python train.py --norm="rmsnorm" --positions="learned+rope" --attn_scale=0.217 --seq_len=512
MLP neurons of a small language model. Each row is named by its layer, matrix (gate and up: input weights) and neuron, and shows model dimensions 0-191. Each number is 128 + 24 x the weight over its row's rms, rounded and kept within 0 to 255. Numbers have three digits each. A neuron's up and down rows have the sign that makes its largest values positive.
Before each neuron's rows, "fires in" lists the words (lower case) most often at its 100 highest values on Wikipedia text that the model never trained on.

fires in: "states", "us", "roman", "william", "british", "kingdom"
L3.gate303:121151161099123127140168108125097102110130099115131132103183111100125136115155112118111091151191111121153176171112149127128155123095128136150145109100115141135126135120113163114146124174162154125162115137130103118149104110153113156130139129163117119155119154138180107154102148141121115155142085162118086143104154130132141132105110142135156164174129088160119153095148127084141147120123105102134147135137130090100160077130128079147182127099117155115143114141115065189115148114152141101080137155118101155104118124139113114127122110115119148116117154080109147098178145151123126127
L3.up303:156100149101143164127082168139119170114113100165108097144131141137136120130068145165149183122133100129167110142088104147105145108104136128143134122127113121140139109118097165123140143148120130110149118144068133121168134097135082109116113150120087173162112125163072148124128166125119103175129131143174114147147067180159155111101136092121143132151112139122107155133119150110101140142120118104125123094158140135140115142127127127133137141070105123132096103124093093115101165106178127100132111132134145111112175141177103118112111100104133113121143135107099108079144124153129136107

fires in: "0"
L2.gate114:084124108121144085166135158136124092144072104096116136119085075162157118074132104149145099118155126106146154126163161120132120130198130115115168104167128138129098113095146118115127134140080167154081094105175125140128099148137111139080108136120117099133154140148146123128147078161126115102162155146139150151122147166162134140119116124093142128114115147137105123095144134093151114145089128119133125147136141094114140128086107117130157138112116110121150103124099132104119153112115122105113087119140206138118152125142123094133079127141104121141134095169132106108168128155116103123
L2.up114:106152137165125092069122141081086133122166161160087139137107144129152117142151077145146158167145144113150084124129163162160124149162088135154120111134110145123128145122168109116123067139116129107125150089121114122132129134108074136075132105093139112140144140133135132090149101101152126119112152091121134134100123148155165143092132111119167151135113117110103165104123182127095115116133107113106117126109180120117133134120150193130124127115134142159128116132136161100128106128128123123120155092137143128164104102131149147156121112096086129114148105123140084061076099129114120140

fires in: "who", "while", "election", "before", "there", "first"
L3.gate152:147117112147156120137114116119116157107149119137131125162140131096116149122122087123191137119179118103130135120129133156099115185112137149139137140116127102133170109159160200148143161123152108117129147092163152180067157128116149095121128140107140095166158139114082112130149123163163165086111135154137150127129119108150166108123110122147125153156111123155144161083110135131131093158162145137135151106121095117131105159127100144120125137104099163146117111130126165111129100172118078145115136159126175074104131097143119129121102145136172133128111089128136126104128133134161185122
L3.up152:112095189156163116133106144110144128133106108163158131139115144147096119142103115149166162133119108091120153147155150133120189134079068177110114138123137146124118100079137143133110104155155165137100116158100128142095084148130125172110134096127155117155126143130116123153106156155091119112149113148128152132174123142167137122151145156096164145136164141103118150126114143151107148164100141082149160126139104172138154090121111144142132087128143161114116126112145149121160145110097154126164153095143127120100123102159156147145120140122156145158146157146171122132163098078160131128

fires in: "but", "and", "many", "or", "some"
L10.gate189:138086077115144146136117133113121083110144100121144110129179090125148154112133175138143175170143165115137135093107146124102122121148131135093167088090110107135146141120157148117133145111074092121171142133153125121090154098155116154097169115152140112144106127079154107140127112121127104157131104106167132107136135104164082150128152099113168142131118099134127177159116109118133087131132109090174125099144126122109135098142108161120131121113080122138134119080124164124149146144091131140137104150094114063144140148089105155141122113158141088135135139132135171116146138121140166154
L10.up189:114130138098145159151151172117128090126146150118136175137156152119114117107152124118129096148117141129118079137162132158120104105069158131106166132143151182141104166156107126108126130094165148105113125167137124108083141132126131117128130155139134120077128128100147146113109155105109124086126173102128140110123149127079153126132164135123112109078144102165161092089107091140107140122148133122191127173142129115177140102108131093139136125102104090121142107142110139109123193125104120117122120174107127151144124151160093109141114144147176112123121122149085127077143105117090114110

fires in: "points", "2004", "2008", "2000", "2007", "2009"
L3.gate442:148098120156154130176120145126107128175144127106123150079092100128146104144153114108106114125114147160140166137196110129108123111108117094137149144137090139140096137154164152094115126144072123157123131155132125130113128139112093113119136151068099147118142102136152112145101155151136144111072142166124138126139142104124125099142133151106133092159130137125099149095198080134155125150150108108141107110081153149127107110120122144157089134068125092101116112126119114112153142105134114142121105145130171149111115123134128119140152121198113095141092095144113140140155137159086082123
L3.up442:137121171122121115142165113166129130136137119073111116156133151123097139129140155132124069139110136124108103121134166134131132149089093132133146117157131139140122110125102142092137065135145116104129133135112161129107166104121126098084147120110150128120104134141173123090102166128082110093099120088146126162142141113174139138138125175096086115114150094150133175105162101132121121154147187135128104138148117102135136153178150206169136115119170110097152098153149141100104121101127144069169125115065135153135104100139126114100138135129129127138123114134118119127101101139142124147

fires in: "on"
L3.gate349:178108115117111113085139126110121120119121125123153137128096139107100154117104147110114107180127116179114130100089116109135087164136148124101148142139076130124140122150126119110120120125123111153127157117102107133093117097114161132112073143084063116151123186110147118122098117173159150121113150139150124116140135094119139163167103149133104155132140120133155087089126093155167152121129102123141132109147117098127161124160174119111118144174121099077115136152121097115120116172125075112121151152077124135136168084130122149113164124119117094128112122094126154132172163093133154114
L3.up349:078117083139120111152145147140117144117107155161129169117135121154169123087137128117112180132120099115099124155111162129124157139131132110169100125120093182090113157073131100127111139136136110117112129155129137122100098112161126128160124174137107121104112118150146155157132145128122079133172123109116126130105113162100129171123097119120125164087118141144127137073105120125105124120148159094143100114098156077112134101117119153106129083149121156116142140158135137170137133166099120144123114098181121149164074150110105158127099095160135129087170140153178161125149146147138125138

fires in: "2004", "2008", "2007", "2009", "2003", "2005"
L3.gate52:102121100160098171157129131122143138133129138098112148169126115135145125097134125154158114118126171115083121151089112110066145115091134111120083140113117125117162099082115171133111132103111123118135155179124150122098134134095159113133165136142129117092095120139140158150115159130149138095159160189126149154168139165158109135151141089151140125120134137151123165163138106150155135157106137155184149146107127127150076088141136104099123169086105112113106119106145086096151150087147128146084103121097151129134135133124127155126127154118112179138121137111130117130171152160097111150
L3.up52:126083136131101101176133116122143172193148137151124119106112127129114109135141209149111150102104147115091104137146137152145134113094130143114138137161111113121156138118066129088129104153134137121124125082107168131143145099114097163107165143119112144124115103126169094080110145129127141107094159077127118158129179102103149130122153111124060093131134098127161122101103079124108126118140100169138135138105091153146138154172139121136110107132147110106131113112165120097115126108127152157174125139109125113111091154110165150144116144126109129117112107152143132162113152125079128152

fires in: "that", "against", "to"
L3.gate391:152134141102171156142134116157096153098186108098097135123182128143081147152148150118076112146182176159113145129122103113113113116085142158149156142138106135096126121138120142166159135155097136137104108167124132129141101139162116093136142134181111107154158112140135095135112170115094115126090115118087131105106159151115127121144132125141165119153101142144152142126114138124144169152156138076149135131164113150131130144182157112112101125108136106169147157091135103132152119121111092096077138134115135119117106130101120132141159106175140131162157143146085128112159117128158138171
L3.up391:091107119081094113136156136111141105097110120131160102110116136128127126090142158117119095139123134156124127102120149130149128179142121147119130079145131133140124149134164147096130169107136104125103123111127086116111100129160150107094187139108154120116158146130157127130113125128129104133119138068102143158147155125165114101158133126115129091120131096153133104118203113135131108114169126130140116114104121106124121129135147142088132108154107132092110131130116145134140152135101202121084105125111103159130158194138130109099119121179100147169106135138115147204155193131130137157

fires in: "5", "6", "0", "55", "50", "56"
L2.gate63:145124096117150109124150144125122142172136091149159143114139152131118155086163080135139129172066109137148148132112130124189106139122106134128110176101137123118122152132133131101139116099122122121091128138153140132126107152151147141102131113132155117158174121108113135120131083116097122137097119116097140132094126188133185147137105126128187153156119116135130145092134180095128081095141090126118135090104161103098086123156118147101126118155118153120131121146117162114080105117161155122151160097142125164123113166135165111119143161163105103121129120105145169080110177134130154145
L2.up63:132116080148130146104084113114141126163147122123129157144077142140101137099155107125135144090120096107117121127146139110141127125127139137117112109109120136100134143076187152116137140138137114171123123091140122116130121151108153128111167101129125093130152103122124136111106106135153128075133090113096105098100194135175139088156125145136150108105141158110108148104102152084147098163118131152108123137108138140099111132148121146137124171119102091136121112134132150103185136107137113152129138158111158107127126133155178095166113113106109114106169079180094126113122160140046122167

fires in: "national", "world", "international", "first", "general", "european"
L2.gate200:155120155133149149130166133142089111119139161063108102112111112105139125107109166091100087136135115121125112112140122145109125105114124118118163112141124143147178126117128123112112116124152144123122159132154112153138085126094122116174123141137130134151111150184163112097131133149151131168101130094107145152095112155153099123088124161132144127162107162135129115105095090124170175105129135155169111107163121121169154135102171106143130142146075149139071096146121086121144141150162117123114139138138141118109122140161109121154117161156150115154132169146144133104150147140194203143
L2.up200:138159164091127087154135158113117179158107126159087097137123138132145126110120145142110142096149107116137170141140158149152114085133101117140117140107085132149112104123121166124143097149179152135119126107157109131179119112123091127126114133160114128147155078156106113169158114062147119138123157121123124146099119113124151071108160147131113134128133108128131132117126144101109148110135120126105118125155096189180165136104093100135109146136145135172115082136087142155132149109131137109158120166135119127103155175137124133131092114143094131109147165124190091176108097141118120155

fires in: "at", "following", "during", "for", "by"
L9.gate325:128119153084146080160140165110130100142125112126087125166105109152126100097139133095140103165144119082123117122142091114177154119150107161102109127110123112052137150087162133124136114186132129117121145095158169145114155107150135110115140116133154125135117136091126138101139112086122119101161160132100110132137134173158144089147137101125157124099146134115125077158173133150123100145156108145174126106114145113114148126145131108113101148143112112102158150083153139062084117102103139145114101136108143146137148117158150114141127107176105097167135123129111155115120157104112110095
L9.up325:122171085121077129129143134170101103144111105141111118128125162148159136145090141127151150119148123150107151126109097139105116169123085129120138153103171093161132153120096111156120115108125108067130148150132160139134114143135145125196165131119116099126117102118146114161133139068135171101138169125145151112093120135108128124152147179112114126112110130135139101147136097210096133136135152116122123130153149147127128120122147123093128134139166148122128159144117104110136165173143123105128126153138140150096151111146135150069127171148153117132153163123125095197127108114107098079

fires in: "american", "world", "national", "states", "british", "indian"
L4.gate480:168148116132130123131137123144107076134157117122140114119122122133158125113128128143137123106137085098141163120096122108144111181114100128107184129124115155139162127148118112097120076151133178143160145149140118143202125148111098104101128087104138136173089141139151129139146138134133110141166120079173108167117139120146085145105124097172155147118115117154170111106160139105123159131123129104130143103112085119124152087097124120120156143145160127112126111127134059143090140172121097106123103102111145169119072107120117137134142104056141124140162136093144118136121144126157125136
L4.up480:170068162094122139120087125154116164147119125126118141120102090118113108144098157100122171089105119163137122065158115118088115120110121133139150183150121148150135133115164183107119128131143138156117166140127101114111133122131063115097148128128121147125175106137133144190064151119135167122141097168133113117124110154132122100125132100133130102104129097119151151122130143131135144123151127088133090158148123141181149103156125131105142134117094120094096124125104110114121117191148093124146101127103108126119081132127126091095138155147157149135105125133138130083102156128088140142

fires in: "over", "to", "about", "following", "despite", "continue"
L10.gate162:139149102098119157126149153116145114136171131119118121138149152138148136160118111094124129145129133111131126007141136118082166143124115165091090112158127094114138162071122148153164118143137133117116123130126135138108137119092096115111098091129093151103116117124117135157129115074144145131128127153153126089118158121093083129097134103140133074149134116088079117152118111156115142137172138126113147113159103124120127151126102146162122112152149147101141162109116130112066138118099100147122127107068115120135111107136105088085104133117137165135161150111142130117105136112156097116
L10.up162:102123116119078166125123146066183148158133122128101112138161155139114137129138104106119104112118120124177101115132108196110144130140130151098131086091136120114100109141118131095144121133100139139106090160128128140159126140161171117155142143142142108121096134136121128166142153117068130129105153161095146141095095166108130151133112127157132130169132124113121102103130134129117147147148161127129127141111137107116109109133154190061161125109122097103145134091113123139074113091096142140079133127135159094124117134165129124048107146159143105158148137143159134106101130147140147099

fires in: "2007", "2009", "2004", "2020", "2008", "2002"
L2.gate393:168121120146112144140158151127131108175165090121086147137113131092165141109118139124125140116147119069107122167105126115138127150107133108135111115134095088091121095104128129106157094133117161162136110148171125099127112079111114130150166152144117132123081149137175108168123142111160157154137160137116105138149156058110118155119124110118122185123108126158088150131136105123144108105068142115151132120127093132143146145118132144117135143107128135085114160119113138118140146105117096144116097151067113135093087143170091152174125118107127155137138115120143162122096136136097070100
L2.up393:123140155107103154167100142167136174147115095095108106163124132106150127170073177129112151039154158108107118153119124104133145110137128141132128107155127122115142093146108117143156127119114125133107112112150114114116102111120129110154142135187104159112075125135153145114080164121113138104133151121164091125126106105109130122115114162108073132118113135124158125134153119107143196100120121143191111147134167151153142118146136146118126137113120108088088143132151157125127114160114116155148112196127135089103112129117119136112083116091118136146121110127139147166143138098083143129

fires in: "under", "against", "over", "by", "about", "between"
L2.gate194:112128088102141131125167130166152080072135113121132113090097161110095156103099194114148122156163122163122132120151141139139089154145135148141163098118095138143160163158135086121165131137144135115092123145157108151103121129183159104140093126136116122132111152138155138083109122124115123129127114118132114084142163109112143172111128127146137147119140105154121104113127108116119118110116119120136147129153113082098132127100155130120152123182107114093130089147175100158080118137113147143126135183068089085125135109136122101091139127154118101145105126123094145176164122098132151142
L2.up194:115119105105109155142106183124121136187165127123088095106165186113090125106103100162116118170133083148126085104091112110113117157111157121125127121101130136156146149115166081079148059156131126148112110159130148150105115108136147100090148150095103143114150104092135125148087120140099108100110107152126114140129149123139146079070149099147147191155126137158134099133119110141126110153183117119129132136164109127116160168122129129130124146120150138116129134122126134146124151162120146107101119138111160116132112143091137157097121124153116101148145118146152101117122085156134143163

fires in: "2004", "2005", "2007", "2003", "2006", "2002"
L3.gate127:124136149150143094124167101080167146142138122089134147106138115147115092131191123156143160121124158102155123145115128126103122130095155149119107124115132114099133145094138177104130139130134094157083144110125168103124148102158144130088193146109117124147136145131170123148111150134133119154150114164160136148108138106153135163121136121184054184113176120122082130109144130162107141098153137157134096169114123142106143124078125148128124093151139126077125101128139117103136131089114161146129094142106134169096168139137117158109101145143120158120105115134137136173136133129106106137
L3.up127:130127130111127135155142124097136144127146113131125107125139126109121143106179190131129101108108147083128173149139123110127099115145123120090132121094119115147139122143165141110110145157092133139172112066126152123109122153162118154102142175100126137152141126142139169137130161152141128105140163105107163147126175145144151171146106110102120141151144133084127116120126112087126134117141161178167143134146115107147158094182095121094127147116127110080128132108127114100162158071105102123117089090069108144103122144134141127113110130152114100189135120125108166179134184129146133106

fires in: "0", "w", "winner"
L3.gate162:091103135122114091116140157172105101111188113137117146124163124102131117109153121119190115122113136099103123123145118108115132111082082116111118123126122102119140157116106187109122132128128183146157105134157135138155126171087083131091116109072158173126092102158099129117083138093152173127088123129117146163111118150110119098138109107112156160114134119130117096084124123159139120094130131155181139164131124096142161097131126073125071130128177096136144114098113135110147144113146142131152106095137091126125113105129150134132145141161124122148121145101128105169127144147143131113
L3.up162:090128153129129130136098154142085144158134082162137154109179143102133127138113120124128128100147152137108137107097117119084114122111129129105084097158101128143122138127086110106128127083147159138126136099153081096129140123092092081127076127124158128137131110162107085133119150106100156119115124159093143108159107137127100143110115155119122160094106113078137136081114139120129159133155148092143128091154149077120127118141147148128086139115108140140140127187113089116130130134103121123118159098084129122164113069109130120126174121127109148144177119115109124087077100135101178113

fires in: "has", "had", "have"
L2.gate408:113099163136140120076137151115116133130123147136142138116150138130124128112132151140093165130081146139156154139105122142137145121122124088151122156135163117146118149138154105108163124104095159175150137119184097110149172138100142127143121100134114146182176138157126145159107113126158086125141117157146145154154157166102157127155124125120121164151138128116113142104164127174125131143152149101098128103133092091108119078123152088124113184155109168103132152138151095127133118166122132108155088136112142136142110169106108143081166103152098119076096106139105084091158157138131092130
L2.up408:122102157144133133088161143136098121141141135148137138129119158140156109124110157173102145116062124142157124115138126126126151149122141078124129167125154110132140163129155144111154130116111141169125107127173077111146150135076156098115106099110107107154163132162094147175107117128161087110148132156145148118123169160069148156184130115138115157121135154094103151107155157166156126138125148126110111121161106119126137094099164121123109134155159153119113118137116114127125117149131168103122085110091138112131148174109137162093095131157111135110100116155095104110153163145182088133

fires in: "new", "all", "any", "allmusic", "country"
L9.gate377:113116179154111144125129123141121096129154108175072123109141156134098117133129152125055143132107113101130117131154134141080138128132122140082118128154131107165126120102094144113156069119151168104116122110102132153166107094088081150122103172124132124133142153089126101150101158109070182134158059125132136150143156150105124140108122105106166127126156095119116138122142127128116136132116154100153130100133129072116143142094130133126150141157133139137114125119073158165086123119140111127083140112121171129129114110151092126120129119123101082117153149108121132103084116155139142097
L9.up377:136143118138123113143176159163108157094129108124103161131123156128117130129146118135087129152162131104171102142127103136117096099118163116161141140132155164107164095096143120138169149101103088093117125120150155164139148085118114161154173167124123120100154143131088119143124130126113117105141124096123124167140122164120154124108147116101162155142123138129142119124135157130137121120131133095145113102121098099110140125093091132130128178157122146116136117150087189116121136157141101137120097190122141091112117190140105069145149150154123131154118172127118114141098191095102169091

fires in: "0"
L2.gate346:109122099155134096099095114174105115147142147123168123135128142142144132141122120143121135159089099135167124121152158117150149181158094164117119169153151132145127156111146104138125141132107130139152143143161139106160101169158117119088098124065162126141166144134084113130114087104125140102102097112098167160103143163135152111088142125108150160128131125131096125105115142139142125130126152129129144138122084114141141157161133147141093140134153138171152121147103174100162155143159109138128122080135134123176125134074128130137146194128137155132066107125110140070080135127140112116
L2.up346:134130138142144167143112162143154129117106116120118133138154124124105143181126103134150082139160117154131146107137132144180136159146098098099138107147092151177072112109142101133113121121124114118102101136156085146109122104147138105089144158117140095126125146161113147131098155159138162096141115178147137118140104108178105156078149167093126137145128134126121144101167124147103154134119129109165111130179169109123158131136118173146098144122118120093121103159110067129145105166151097123102143051146166099156117118091137138136111141112141142169139125136099143095118151147135120152

fires in: "for", "on", "force"
L4.gate441:136122144138150096147184114146109110125142158069104108136165135094124162119133099091099094125147124176112129092155131149104117108093126096096118141121093128181114144143140121129103127115152151176167134155123092097100135118126151084120109170117121125163143160165118114137111146110108135129143165132108126112126148109151112134099080142132132115104108129145167137083135096114164157139128176107168120132147104078110194130140141109140128151131137126121096155137153122096121136135117105103137145163127112105139118114119126094126190140160170073158114120101113141098133133101101164133
L4.up441:125097126120151139143123102093102156109103116127122082126183117120138127150129147081116123152145113152133121146125159139132161118128185145132145130124081166092165115139112105114098147125133115105116151171110145181117121111135110089171116135152105162136128174125146158142175148186150144097161166145173115138123130138117148142144129128142111103085111140148101092155150132120119135130139133123109138142130127084073146109151156150119117146118104141124137078181114146135105149113114101116150105138122163087119178138127066119133141133148106113100097149146149176127165160136162107098

fires in: "had", "having", "host"
L6.gate394:145137123123100135121107134055116107131127146145147126115103154158097146143144151140114153129121148152204149156092120149085191141136168137144086105118140161098122083150163136174106119120074123147107176147120089144140140120114147095099150105129124129134120122130104136093149103162142115109131079121135158148126090137091129145139120139112138150140108134135120152151178128150129122165113110089104101141117135175079148107097121122130102160075079128141108147117112109143124121142076124094110101123117142087138120130093094111109106154118101101106109157104122142156123123127137123138
L6.up394:106100087108136140110135172091091147161132136149099110127085145168139102172140158114108126081103139130119157096125139160114150121143115154151109125149134163121136145137112112134124164079102114135142103158132156148111136120111169083106045111135134122157119146123101134114094138124100090103152140128115168154133150165068072137165139112104111124145112143113071082118130147148124124098135163138102125125069140190099137132120171094114145127107106112142131122142116123114146104086140075129125131135139128112107109154096147116136092123132114118139124113145103122106141130097148140147

fires in: "0", "appointed", "all"
L4.gate318:087129122163094097118148159141089103144129144135093156090119112152142147153115149107153118153110110117114203128152127081146136184096123132124144158110110125098146134128122134131124100089104151122151139121112102124095116136096088124088101119107151128145153118113116109118119117107162181129091117125134134167141122162113137096089113151162160147115094102123158120154085142107154175128121127135089117118157086122122136133148108118149150117139094107166115113126125155116140154120124149135103164109123092062143156090152138076132140156176130132101139152126135107114128153150083125183
L4.up318:147097172148105136156181155152112115126109090127092168121150115114099138120174115140129093136170134144188131139109145127123158128094125100083092117078110106117138149113139145098124153058127169139146100138117066108161125115099154113083168139124114139121110102149099138130126169150136127145126171144121145157158120131159143161123138141150099149117109092131137130095123110093119133157124122108152124115102126122160129076181118117101126124092104117107089122134142099119095134114117150097074124107106146122101123127163154133097098145138109109123130128106100132191127138136141135127

fires in: "and", "country"
L9.gate368:118078156133134119125155115126128114127128136148088112145132111115162134107137179089093131135106153143063112139145147138076124139099107110128136161110141123133133135135166085110148101188098137100157167135178139154149167144104062149143087138127117096096150139138149118101095146139127113200146112126122080153129163110118126103118110117144130186160108129109163142148116115120117112116079093079108125134095140087127143142140092114121116132151098167132116136134131135107123137119132130114126130134086154115106164132122102142142192106117124121129133126151156162119152145168141148130
L9.up368:112105126137107075126106136089158138169158101177121138155141123110107109145149119127186164134122121135106138148119163136140133119134136070108098184144136140179158131120145167118133135066115129148146104147116117104102129122128108140115120133157125097141115139067158133131151116144165129122116105105145117114098161099114127127145113111155144105095094131125139130114122098105134128128112174135160137098128099104086131147147130095108157116115106149121086123117131165133149150159127166159170170108126104158178149131138120170131155123165179137091152152144120119066151115098134085121

fires in: "at", "on", "within"
L4.gate54:145124137176158149122203158107087147125191125137119137086174124146127154126144104110131075109138111167152121134111112126098125181117131113086140110120148112153137183135123130097131158164114143137122138161130081101124110127105140101147141125115128113103130147108128134125118130131117081127126116106139150120114133171122155096154094109130134177156119096113152085084134087174148136128146122134128112162147087092153128131140147099080148114112095133078064171112127134104138171155091118110105117114102106119136129114137129122111124111147109120143157101105136153141104129131122166156
L4.up54:127139110153147115141124141126110095111099137135125105133148166163153121118130130138115130107137116121149117107157124159103177089054142127135166121111121089119170158099143099146155129137100143179085108160124102115091135118126128165153115148136093142121090175139117174158105154127162106128123150155120177069068131117135122108097092115110123122139133089141158117136156093126123118134138128149138103109133167109128112168111134093119124116141118123152135131172102145091129203145110140115152134141167108137153134138138159138119151116208108124120138136143108108148178106130118119126

fires in: "has", "had", "have"
L3.gate343:140093132136152088107166117141101077118157110166135136144117160140154115153143151114098109118072107101158128134116106122120102147096100087131148108138153120113120158123125158122139151086135119198119147156140104143143145105124168158101127139080141133150126157100092141148122122182133112137128127152158135161127138141121168176125137156164155173165110122155125142121121092183096084144129135129146136115116104089119184111141166117109119125165132152112152130149120112128144088131108145105181148095095108124130143158141136118099135167153147101130110166127119177158156133118153129134
L3.up343:128113117124108122128123118186167156161070155129137158145150132124126126117101137162130142107095157145133141114078125112138156138140145128144101144146166109139116136151103094123149107103112132110147103123151104128158165151157118120113061128125129138153141145124144172095149136112106093112136100110182141155174120105098135113148153120102100136137136137116105104102140150141157151131118141058106113145115154084109133107097144114120150188108175144132138113134138083131101129172105133100098060128139148145113135150122151156096130134127107090132068106095106100139177121124135112135

fires in: "0"
L4.gate457:128124148094112101133154113143106123123148121107116139067083125171132143113110145136138088134130130119100173141116182099125109109140116093092165162146099159100146163109114127166142133137142143116118181147137105130144141132121135101074121097073128139153146037119143140120123100119138135149101098114119132119143169131154132135123125102163147110141153140118136102100122123155187149127129119112115149099133127110123167118126128128132097130115111134132146106177156154098122127173142131153072106103108071144139147154135154132118193118102136101143128140120131135127114156163116068120
L4.up457:164151144138118146174127141094111120157116106141128166116159121121110126106142098147133120180126128136126130077132131112141142121123175133091120102149111169137114141161135114113128123115110172101091141109104113134122150110095116116107119084102139144153117149127162145112096164120146170115101184107135167131108141120111079120097116121170152131108106143135121129101156122100140118107161168128129140150129154141140128098156117171147092138133167129143144111111118115056110063133121156174075117156129146112132127131083131111110189165085137134117154102111120124098102177136094134126

fires in: "and", "of", "for", "to"
L6.gate298:145118121102123062190114134122144096149124149118147128132148128162131115126107118151130132114159125108100176091091081131149159188142151148077124133115133144133153153082145101132144106153102150099147123120140105124161130145137118142114095121177160113162160122139111108117083139084163114145151123141108132148120103117126151118163153137143127122113134121103164089173130095114089114126111097096128114120146123166149156121124145117132138124095112124157176131133100131141133129161093109122110191106102129149145159159116083197118155113118144137151150161088156100110123105152128102122
L6.up298:109082101083129125141138081155128076099110132150132154104088156148177114114101154156147163120164088140134104136150141150140103123145111181142126146122122105131130108137131104103104140127145149111135140166132114127109159129168118100064119131095101103140122135133090126130075128132127143121074110097102134152142137102115120154142137137109165108138128108162114090162193129140089106131168114140125125139118128118129149078089139124129118120125111159129181111125136077146123119141128142123121122124119144118172132180140148134113099125120167102172179178126126123172139143147144105163

fires in: "after", "following", "despite"
L10.gate478:133126153106065125129110115154150084155137092154148113132148060155113090119181134114111140163125115110128156131074106123151161107110131133152120116118147113137088143081106116106164171137142172153102099133127153110119165145101161113136132099151129123136137094113115109113155140123127172149164121167152110120161133123157140132120119104118130103138163123168107126168135098136118121117135128147115162150100091188123127156109135106108134128115144100117109141096115105112095114130078135147138140120129149077148132086129137119092109140159118113139187143140120118116154110163107053118
L10.up478:105113168125137184151144156108140149147111132114166120194140134134194141167110120085119147151112103129124117106139113139153153149133144155115120115108101099106159160130102156167173149123112116120137154121131135177123121153115125099131127136150104125139168065120137140134136118126139086102108162110106161125154116137133102137145129107118133112124139159110166132105119106184139159162102175105103092146190170116135153165113137158145147117108131132125105142110119101125123115085143114088119132116139165113122165166109099121132101146208131127175116097149126122114133148122110123144

fires in: "and", "that", "then", "but", "which"
L10.gate172:102086135151140093152123134120139120120135141150121143155184060141129155090134081116142096139114136092088126101093144145140155164110125083117148182114128139139129144134148132131145108131077147128164082145153127137178117135088156139126162148155140095094139166114144129143127124130137111157191103167168107135112131090170112124139137114131128124154110122188168155094110131143109123150154154158160138169158171152122168134138129139115121125105137113157141150171115145103146158106125121087132153123095130128158181129145131157126128101128124132114134147117145125095125132144165123157
L10.up172:117138101110139151106108131131131136166133135084124129145121129141105125189153139133150126140150149136114113073122130086048126114157129086134126124137137133109121150114141117157135048122120113110180130096115154136197125065105123115162107062178126138119181133132117177123095160107129180138135175137166128122108133129116136099113113121137154116147129124132102156129093137110141106161107161151145145120175141138127112105118094116127125140154122143136100126118111150086153107128133103136128120139158111134118140145156086128120099154113135143107114143118099085090135130109098158135

fires in: "2004", "2005", "2009", "2008", "2002"
L3.gate86:120122123121079138174132081136143139117137134160125119086133109126129117148149135142118061101149151079106122142119136129137137127138151112092134114146164111147154093087132144125150100127133129122113130103110119150153141122077128147107157141084119136125099097136143149085166176144114115090125129143117140170141135149145118157136136145124082095134130121141148131126147066110093134140134158159148102139071097186110133095191152129145132141109153104114136115138107107118144147118166091125121119096152135138118070098108166153112125121091129104175144129117092151174114148089085117127
L3.up86:143098146128138162142116155125133134150119153125095131125112170171154125147147160164102138145117115134105102129138128095142138141096146136076148144124087111122105128130105149094117139174097134131156111137127128103161123138126110125137146128148124104099149124147146123134064096099120128146122102079150144172124127129122141137142174113110105123059169124154092166130153123186094153104114133144104135134118131134130101081103114133119098137135150139081132116104163102077081080071115122100109123110117169140086162135128097126155117157154139121162152153122136116093101148167087104113

fires in: "when", "where", "while", "before", "if"
L4.gate447:115148180155138148163155144118106148087152098146101095151113113118094135106179146126147129163100159123159096138126117126136108159062132170127111091130138098126139158128133163128125145103134115119133151151127105120195120129104150132135144134144117126144143164133106106120132157182116100124205153159085193104116105180147168161144130135129145135128131088157193121108108115126139113178126129127186105150127127135113104092128150114127160129104111128102131141139117142126117133128118127124120098114101138145076125122134156130081123168167108135103124109114122149126134141101114125133
L4.up447:139125128128133127164127172103163134207162181114164103087135126156152122099120142142109141128147157094132161145061156134146144135109128144123128157121120167155130107088170142120091111086103114158113166115127119147091109081144171118105140061146135121083155135126137106142082148106140157067133133136151129105153130140113138156105155145153133129112136104139159123095093106122151101140120137117112121145098114164175110133165116134070159109155116133162141164135171135096134139116114117115125097123132142141125135131120162134129112127155140135153101141163145140101134128139116159124